{
  "num_hidden_layers": 15,
  "hidden_size": 640,
  "num_attention_heads": 5,
  "num_key_value_heads": 1,
  "head_dim": 128,
  "intermediate_size": 1728,
  "vocab_size": 50257,
  "hidden_act": "swiglu",
  "norm": "rmsnorm",
  "norm_place": "pre",
  "norm_eps": 1e-05,
  "positions": "rope",
  "rope_theta": 15800.0,
  "rope_fraction": 1.0,
  "qk_norm": true,
  "attn_scale": 0.0884,
  "bias": "none",
  "tie_word_embeddings": false,
  "parallel_block": false,
  "init": "uniform",
  "init_std_qkv": 0.016,
  "init_std_o": 0.0,
  "init_std_up": 0.016,
  "init_std_down": 0.0,
  "optimizer": "cautious_adamw",
  "learning_rate": 0.000528,
  "beta1": 0.95,
  "beta2": 0.95,
  "weight_decay": 0.0,
  "lr_head": 0.00694,
  "warmup_steps": 266,
  "schedule": "wsd",
  "decay_fraction": 1.0,
  "decay_shape": "cos",
  "final_lr_fraction": 0.0,
  "batch_tokens": 131072,
  "max_seq_len": 1024,
  "doc_mask": true,
  "z_loss": 0.0001,
  "train_tokens": 773700000,
  "max_steps": 5903,
  "dataset": "wikipedia_en"
}
MLP neurons of a small language model. Each row is named by its layer, matrix (down: output weights) and neuron, and shows model dimensions 32-159. Each number is 50 + 10 x the weight over its row's rms, rounded and kept within 0 to 99. A neuron's up and down rows have the sign that makes its largest values positive.
Before each neuron's rows, "raises" lists the tokens whose logits its output raises most directly, leaving later layers aside.

raises: " percentage", " number", " average", " size", " location"
L10.down1206:38 45 46 50 61 45 47 65 58 56 73 47 65 63 45 45 59 45 44 65 51 77 54 53 58 36 46 49 53 45 44 61 54 50 63 36 50 49 48 48 36 59 54 44 58 28 31 69 39 50 56 48 63 50 54 59 59 34 34 38 46 46 55 53 42 47 40 59 45 63 62 22 46 55 55 53 57 52 58 49 60 60 45 70 57 23 47 66 62 50 35 54 48 61 43 61 52 40 43 53 18 37 53 57 52 31 75 41 48 35 53 38 40 46 45 60 55 34 41 58 41 58 48 47 52 55 54 56

raises: " which", " whom", " whose", " his", " their"
L8.down1210:37 56 56 41 51 54 52 33 55 51 34 39 40 48 40 54 29 56 59 35 25 53 43 55 60 69 61 40 64 70 40 39 51 59 56 46 54 37 41 42 55 51 53 40 33 47 53 46 42 59 72 49 48 57 50 54 70 44 53 55 42 63 34 53 65 65 24 52 58 36 60 52 51 57 47 47 45 56 60 51 58 55 48 57 50 35 47 45 67 42 61 46 42 44 48 60 47 49 42 30 53 67 45 33 61 44 51 56 41 27 63 41 40 52 49 48 65 47 42 62 45 54 48 59 62 36 48 45

raises: " former", " Jr.", " whom", " president", " Jr.,"
L8.down1673:55 55 49 37 50 57 49 31 39 51 49 49 61 27 31 46 57 55 56 48 49 58 35 39 64 55 63 64 38 46 41 40 40 49 61 44 54 39 45 47 49 47 33 50 26 51 53 57 41 35 69 34 52 69 45 51 63 26 48 47 59 59 46 53 51 52 26 71 57 51 51 53 54 43 58 30 43 61 31 58 36 44 46 38 52 40 51 48 36 70 51 51 49 52 69 52 45 48 37 46 48 62 59 46 63 57 61 43 60 33 63 57 56 48 54 53 36 41 39 60 57 36 44 42 59 61 49 40

raises: " California,", " Maryland,", " Florida.", " Washington,", " Florida,"
L8.down1193:53 40 55 59 53 58 50 38 49 46 45 64 42 51 53 65 63 45 43 71 42 37 46 60 65 35 47 47 40 55 50 39 42 40 59 44 45 56 68 25 33 60 57 40 63 60 56 56 70 51 43 57 38 46 36 60 49 57 36 44 41 54 75 57 43 42 30 43 54 55 47 49 52 46 52 56 43 54 53 56 38 42 46 60 40 56 47 66 47 43 57 50 53 34 52 54 40 39 59 47 40 56 44 55 56 46 57 45 52 73 39 34 62 46 42 40 47 45 49 50 45 51 52 67 50 64 57 59

raises: " being", " holding", " receiving", " hold", " no"
L10.down1029:57 44 46 39 41 54 72 65 44 39 60 55 59 49 57 51 57 46 38 55 50 63 38 51 38 51 41 43 55 46 37 48 35 55 47 50 62 50 39 55 46 57 45 58 75 42 59 50 55 54 57 52 77 59 44 29 39 60 51 54 43 49 30 44 44 35 47 65 48 37 63 27 65 53 52 44 32 43 57 32 44 62 58 43 45 53 43 55 56 55 43 43 47 48 51 36 47 41 65 47 47 54 38 34 61 59 60 70 54 40 55 60 62 38 41 34 59 52 53 44 48 59 58 51 36 49 63 40

raises: " four", " three", " two", " six", " seven"
L10.down269:33 42 45 31 46 74 44 61 37 51 42 33 65 53 59 51 44 58 43 39 57 53 38 62 55 43 40 33 61 48 44 37 57 68 53 62 57 64 51 47 39 34 54 66 36 46 45 52 65 56 35 49 25 56 41 57 44 55 58 57 70 39 53 65 45 60 51 49 51 38 54 46 53 46 54 38 54 44 44 42 65 48 40 53 51 57 39 38 45 51 44 42 45 51 39 55 53 60 52 55 46 56 50 49 39 62 42 60 60 49 53 57 49 41 62 49 60 47 47 48 50 37 43 47 36 52 45 58

raises: " to", " as", " again", " into", " as,"
L8.down1300:57 51 42 18 53 52 60 47 41 38 47 53 40 60 51 39 44 70 40 41 33 52 47 63 49 49 59 70 64 43 44 38 45 28 45 35 51 53 40 37 52 63 41 50 34 53 60 57 28 52 37 60 52 55 44 57 48 60 39 54 65 65 66 57 61 46 40 50 52 52 48 39 46 44 60 63 68 47 50 38 50 33 63 62 53 53 56 60 39 58 53 42 56 48 53 52 29 42 69 43 58 48 51 63 67 49 58 36 55 53 49 42 52 56 42 55 60 44 43 50 51 61 49 67 42 59 42 53

raises: "3", "5", "4", "1", "2"
L8.down565:55 39 58 73 55 55 57 46 54 52 51 47 43 51 36 50 42 50 47 55 61 60 40 29 39 46 40 46 50 49 53 48 43 47 33 36 27 40 50 49 48 58 60 61 61 52 50 60 55 55 56 59 59 61 45 38 57 66 57 68 46 49 39 56 46 38 65 41 43 59 51 61 35 50 49 63 35 50 57 56 40 67 47 53 64 61 37 55 38 47 39 59 45 40 48 56 52 39 54 61 45 59 65 50 60 54 60 49 34 45 53 64 38 44 62 59 60 57 56 48 43 57 45 41 52 56 59 20

raises: " done", " given", " received", " taken", " opened"
L10.down1231:62 43 42 55 44 22 57 56 57 21 38 54 66 46 51 57 58 59 51 42 53 39 48 43 43 53 52 38 51 44 34 41 58 44 51 44 69 49 32 48 52 80 47 42 52 44 42 55 49 43 55 58 33 40 47 46 38 41 47 43 47 48 47 51 66 35 47 57 45 33 48 48 51 64 64 50 45 70 62 53 50 37 62 44 51 51 31 51 50 48 58 48 43 52 51 51 51 49 50 57 51 54 28 47 56 42 62 57 45 53 43 40 42 41 52 62 50 41 29 54 28 68 35 50 48 53 59 46

raises: " such", " of", " are", " like", "'"
L3.down752:36 47 39 49 56 52 56 55 64 47 58 41 42 57 57 46 39 39 47 52 53 46 58 57 32 52 43 45 51 48 44 53 49 40 59 46 61 30 52 60 44 54 49 50 45 45 70 49 57 46 57 60 66 40 59 55 52 58 41 42 44 52 62 31 57 47 58 60 52 56 41 40 48 36 51 55 50 52 48 50 55 47 59 50 77 20 46 51 51 57 48 56 45 67 32 73 46 49 32 56 51 68 39 43 48 40 55 45 45 48 43 44 54 61 43 49 47 31 50 47 30 20 66 58 39 56 38 34

raises: " by", " to", " serving", "ly,", " this,"
L8.down888:26 38 49 58 62 39 52 70 59 56 57 24 58 39 67 55 55 30 53 60 35 65 57 68 60 52 43 57 56 48 48 36 73 53 59 46 56 59 51 22 54 48 47 52 53 32 50 50 34 61 50 44 39 55 59 41 44 55 63 54 57 53 45 57 50 43 39 49 46 62 52 47 59 58 45 25 41 43 60 46 61 44 55 45 43 67 57 54 55 57 31 42 74 69 40 30 50 36 49 60 39 47 60 59 52 34 45 35 41 30 39 70 50 62 43 58 53 45 45 50 51 40 48 68 47 38 53 34

raises: " years,", " years.", " year,", " year.", " century."
L10.down854:46 55 51 53 55 46 54 75 54 57 50 50 47 64 70 44 43 40 60 55 41 30 66 51 46 57 60 31 53 55 56 54 76 61 56 62 59 56 58 40 44 36 55 54 52 51 63 65 40 64 42 44 42 26 57 57 42 64 53 44 63 60 43 31 44 44 30 55 50 47 72 45 49 57 57 47 36 48 56 46 52 51 52 50 53 40 59 55 50 34 59 43 54 45 61 51 48 52 49 43 41 43 63 61 47 38 66 40 55 56 43 46 66 65 57 59 67 57 40 53 57 66 69 45 62 39 34 36

raises: ",", ".", "s", "3", "sa"
L3.down1672:37 38 57 51 54 41 63 76 30 52 50 51 47 41 58 28 51 53 32 41 38 66 45 59 56 45 66 52 45 49 52 61 35 68 45 50 59 48 52 38 44 60 55 55 42 58 52 45 47 48 44 56 53 67 47 67 46 42 46 52 77 61 52 48 61 59 49 40 61 69 51 52 39 60 51 50 46 52 58 36 56 49 53 61 61 36 49 46 56 43 40 44 60 68 60 52 45 46 42 50 50 58 55 59 47 47 46 54 58 60 63 39 49 51 54 66 47 56 31 53 45 27 42 37 54 48 57 58

raises: " starring", " Episode", " Soundtrack", " soundtrack", "==Cast=="
L3.down1053:55 26 49 49 58 47 40 40 57 64 44 51 44 53 60 53 36 63 43 67 54 50 68 73 37 61 58 54 49 50 62 34 53 52 54 64 54 42 54 46 69 57 64 60 50 48 43 40 50 55 45 36 51 60 47 36 43 38 45 45 57 65 16 49 55 41 64 61 37 49 46 42 52 48 47 58 46 57 53 57 57 38 42 53 55 45 54 44 49 50 56 50 45 55 51 47 58 71 60 53 42 54 56 50 43 69 51 51 43 75 46 51 35 71 50 37 42 55 48 59 38 50 68 41 47 44 42 37

raises: "1.", ".", "2.", "t.", ","
L10.down392:53 45 62 53 48 58 46 65 53 53 49 46 49 60 41 59 56 42 33 34 30 63 40 59 60 54 57 54 41 40 46 40 62 65 70 53 47 58 53 52 65 57 50 50 46 53 60 43 58 48 47 41 63 52 41 54 40 31 43 45 69 55 62 47 32 60 45 51 53 59 49 34 41 58 38 53 43 43 60 56 49 36 43 50 59 79 46 33 60 41 54 58 44 65 51 60 41 34 56 49 61 51 39 66 47 60 33 67 40 53 58 71 59 61 51 47 57 46 48 60 53 54 45 59 38 36 45 29

raises: "I", ",", "U", "O", "CA"
L3.down422:25 58 58 53 50 50 40 50 57 60 59 64 43 30 59 29 49 58 51 74 42 69 36 57 76 52 43 47 57 37 45 53 49 55 44 54 45 42 38 37 61 38 33 45 50 58 58 52 43 32 41 43 36 41 52 54 55 46 73 41 58 50 55 44 37 38 67 53 62 46 64 41 46 47 50 39 43 47 58 38 54 33 61 31 48 56 54 42 62 45 56 52 43 55 59 61 54 59 48 44 50 64 31 38 58 45 58 57 55 55 55 43 53 36 63 62 61 57 69 41 37 49 50 50 60 63 48 39